{
  "head_dim": 64,
  "optimizer": "muon_variant",
  "final_lr_fraction": 0.0
}
MLP neurons of a small language model. Each row is named by its layer, matrix (down: output weights) and neuron, and shows model dimensions 208-303. Each number is 200 + 40 x the weight over its row's rms, rounded and kept within 0 to 999.
After each neuron's rows, "raises" lists the tokens whose logits its output raises most directly, leaving later layers aside.

L8.down1438,147,200,293,195,158,203,234,167,288,306,264,211,282,236,176,112,155,232,212,224,254,211,198,254,159,156,210,265,224,258,209,183,202,205,164,238,294,311,188,181,164,200,188,180,268,194,179,195,189,243,165,232,194,293,194,258,166,179,220,148,191,195,194,241,237,203,168,250,186,206,226,182,259,186,202,181,189,94,192,280,96,148,201,278,211,172,247,245,239,246,213,135,157,227,192,201
raises: "s", ")===", "–", "i", "ores"

L8.down1621,185,245,217,209,214,216,252,161,178,131,184,175,117,232,249,187,240,229,210,165,137,284,215,140,167,184,200,160,201,171,161,176,191,250,157,174,220,265,205,195,210,182,217,184,172,223,193,224,180,191,224,243,262,201,226,161,150,250,208,238,237,243,194,223,233,300,220,197,209,216,234,268,166,192,255,227,237,165,234,237,211,187,247,200,204,177,117,177,174,196,244,178,220,216,218,136
raises: " Premier", " Conference", "own", " League", " promotion"

L8.down1640,189,190,242,230,191,207,198,234,209,207,190,178,333,195,212,208,179,214,174,215,173,86,135,166,227,237,200,221,127,212,161,171,222,202,227,167,260,139,273,196,154,196,226,204,214,158,234,182,232,267,207,276,264,212,187,184,264,193,204,205,192,176,176,145,169,150,187,158,220,247,194,192,194,248,162,187,192,244,290,193,280,198,118,272,175,167,170,230,197,226,241,154,279,200,187,129
raises: ".", ".\"", ".)", ".”", ".:"

L8.down1794,120,156,215,165,194,214,213,174,124,222,174,308,224,183,197,204,238,186,272,83,177,202,265,222,133,211,209,178,229,223,149,228,219,184,227,214,163,213,144,221,168,209,123,167,184,202,185,170,174,204,174,157,150,223,259,197,113,244,215,155,169,98,209,175,210,244,182,168,172,188,225,218,217,117,229,177,179,196,243,342,201,239,225,176,142,302,200,158,203,255,257,168,233,197,227,213
raises: " toward", " towards", " there", " surrounding", " to"

L8.down1344,159,152,179,214,265,213,174,130,165,232,224,122,218,213,187,178,178,228,239,267,208,192,178,161,208,245,240,199,185,261,185,173,211,261,207,194,244,158,128,92,238,202,256,162,153,142,190,226,181,191,249,226,189,194,233,253,162,237,139,278,200,200,219,196,182,199,239,258,200,265,192,202,210,156,269,165,207,131,235,242,215,242,216,223,139,185,261,197,247,171,196,212,239,208,279,210
raises: " that", " That", "ly", "i", " they"

L3.down484,183,214,221,201,178,184,228,255,218,275,197,177,175,231,230,243,164,293,188,147,208,248,230,188,224,234,162,177,225,210,117,199,217,225,197,302,135,183,220,90,267,150,227,181,177,186,342,256,231,122,210,206,270,198,235,142,191,230,189,171,267,252,199,107,175,217,135,251,223,228,155,103,193,137,105,106,185,195,174,174,210,209,167,181,214,157,188,166,247,146,176,161,186,118,199,199
raises: "\n", ",", "-", ";", " |"

L8.down376,195,204,171,130,201,137,156,232,180,263,205,235,161,181,301,217,262,279,205,205,184,154,252,227,241,216,187,128,180,185,228,237,220,261,240,263,165,216,201,215,217,201,156,269,195,206,265,227,232,177,224,192,213,242,229,250,214,239,198,179,253,213,260,148,208,199,195,236,189,185,202,256,151,172,198,153,164,189,202,154,185,177,108,218,202,187,230,175,197,188,211,147,132,236,148,222
raises: ",", ".,", " note", " he", " they"

L8.down218,229,220,164,211,226,168,179,178,148,241,159,127,201,226,166,275,192,277,243,210,97,198,160,222,269,134,161,207,237,179,263,242,259,241,191,118,127,236,189,202,140,283,286,246,195,148,212,253,239,115,144,212,235,177,226,205,152,197,160,222,140,237,185,193,184,194,193,171,180,289,230,141,225,183,318,226,223,146,186,198,225,208,186,216,281,170,217,226,271,241,177,155,215,168,258,236
raises: "ered", "ational", "ees", "ers", "force"

L8.down1540,168,125,167,147,188,164,212,179,202,167,208,173,231,148,195,187,188,210,187,149,235,171,112,88,162,118,185,171,166,222,207,248,200,255,234,196,146,216,150,224,203,236,163,199,166,218,190,213,189,131,227,195,227,164,244,181,203,198,270,105,217,204,249,173,190,166,212,189,173,243,190,192,136,208,169,211,192,204,249,209,125,192,217,233,153,219,167,205,194,216,123,191,194,169,213,182
raises: ",", " and", ".,", "),", " but"

L8.down1273,216,197,313,221,157,275,227,263,157,254,161,235,137,118,240,199,208,190,192,205,143,190,159,237,135,293,166,199,143,201,211,121,274,209,138,213,216,216,151,211,245,186,208,268,152,199,173,235,275,162,200,179,269,257,223,219,214,249,242,172,222,191,221,247,138,194,196,168,296,246,199,134,224,212,246,182,187,219,217,155,193,216,275,184,195,201,110,187,211,124,230,187,261,258,231,158
raises: " 12", " 11", " 16", " 13", " 17"

L8.down1972,146,230,190,209,200,161,152,218,226,177,134,201,220,159,279,186,197,242,194,158,156,146,236,170,197,182,181,104,185,133,238,118,199,224,223,221,160,247,119,276,200,258,198,264,231,148,247,224,192,241,221,245,156,166,229,168,248,203,235,133,165,265,262,197,162,151,233,290,159,166,199,262,178,178,180,177,155,184,239,139,226,242,150,254,277,234,258,230,173,191,169,171,131,199,163,217
raises: ",", " ,", " respectively", ".,", " however"

L8.down585,182,250,222,104,200,241,222,201,216,225,193,186,276,225,247,230,195,209,185,257,262,190,172,257,228,226,236,208,221,190,172,193,187,250,222,143,257,222,258,188,188,184,199,169,194,245,282,235,213,139,146,212,183,209,157,242,220,220,203,231,150,255,224,201,257,153,185,213,278,193,247,165,200,238,194,234,154,165,247,153,271,241,237,229,137,230,198,169,252,197,263,184,212,183,229,150
raises: ".", ".\"", ".)", "\".", ".”"

L8.down1748,244,195,195,147,224,189,212,137,236,231,174,217,291,175,275,183,175,186,234,246,258,182,110,207,230,120,246,254,187,176,186,200,248,205,231,171,227,165,257,170,159,127,238,209,206,212,208,198,203,147,206,242,172,194,203,222,224,258,206,286,162,214,179,140,179,244,214,144,172,214,267,234,171,202,211,145,177,169,321,160,230,241,164,171,120,232,167,179,253,175,255,161,193,197,174,77
raises: ".", ".)", ".\"", ".:", ".”"

L8.down561,183,240,192,210,242,152,219,219,267,205,229,220,235,190,277,273,192,164,155,191,236,245,192,272,233,271,234,153,233,149,275,234,208,204,248,282,189,183,227,234,175,216,207,196,218,190,183,207,211,152,202,288,209,215,239,195,199,261,148,255,179,183,137,276,189,215,185,202,198,256,242,226,214,166,174,188,273,194,327,205,251,233,146,149,262,133,169,190,150,165,258,216,207,210,237,188
raises: "or", " authority", " Association", "er", " Authority"

L8.down84,226,175,216,199,189,226,207,256,199,213,184,254,223,181,213,259,189,164,237,184,267,193,235,151,157,190,178,226,196,251,214,189,216,200,280,173,195,197,205,192,257,179,151,197,266,318,214,170,325,210,308,234,167,194,197,262,129,211,232,230,152,216,170,122,207,169,144,184,193,200,261,220,152,177,179,178,294,232,226,246,167,223,185,246,161,282,220,221,228,178,217,210,179,162,190,188
raises: " and", " &", "is", " again", "and"

L8.down906,122,161,201,231,171,228,182,211,209,278,193,197,238,232,127,236,286,115,196,228,237,192,192,232,233,217,186,171,230,246,211,170,225,210,195,211,173,155,155,165,206,230,176,158,137,173,188,193,210,222,133,249,270,214,177,221,228,196,150,172,149,186,259,143,213,199,234,251,155,185,207,145,237,233,209,173,275,148,188,202,224,217,220,279,151,204,267,192,238,171,195,159,283,185,231,160
raises: " that", " That", " about", " whether", " what"

L8.down463,164,194,205,231,178,239,188,209,163,142,129,219,223,226,126,139,197,207,143,242,286,208,281,193,188,136,248,135,122,243,201,186,140,208,239,259,223,172,187,227,205,241,294,197,204,218,202,217,180,198,241,250,165,186,222,171,248,216,190,224,165,201,230,198,198,214,250,206,256,182,222,233,193,257,135,252,205,149,220,243,191,179,193,189,171,168,197,155,190,226,197,217,237,229,261,221
raises: " in", " there", "utant", " account", "ody"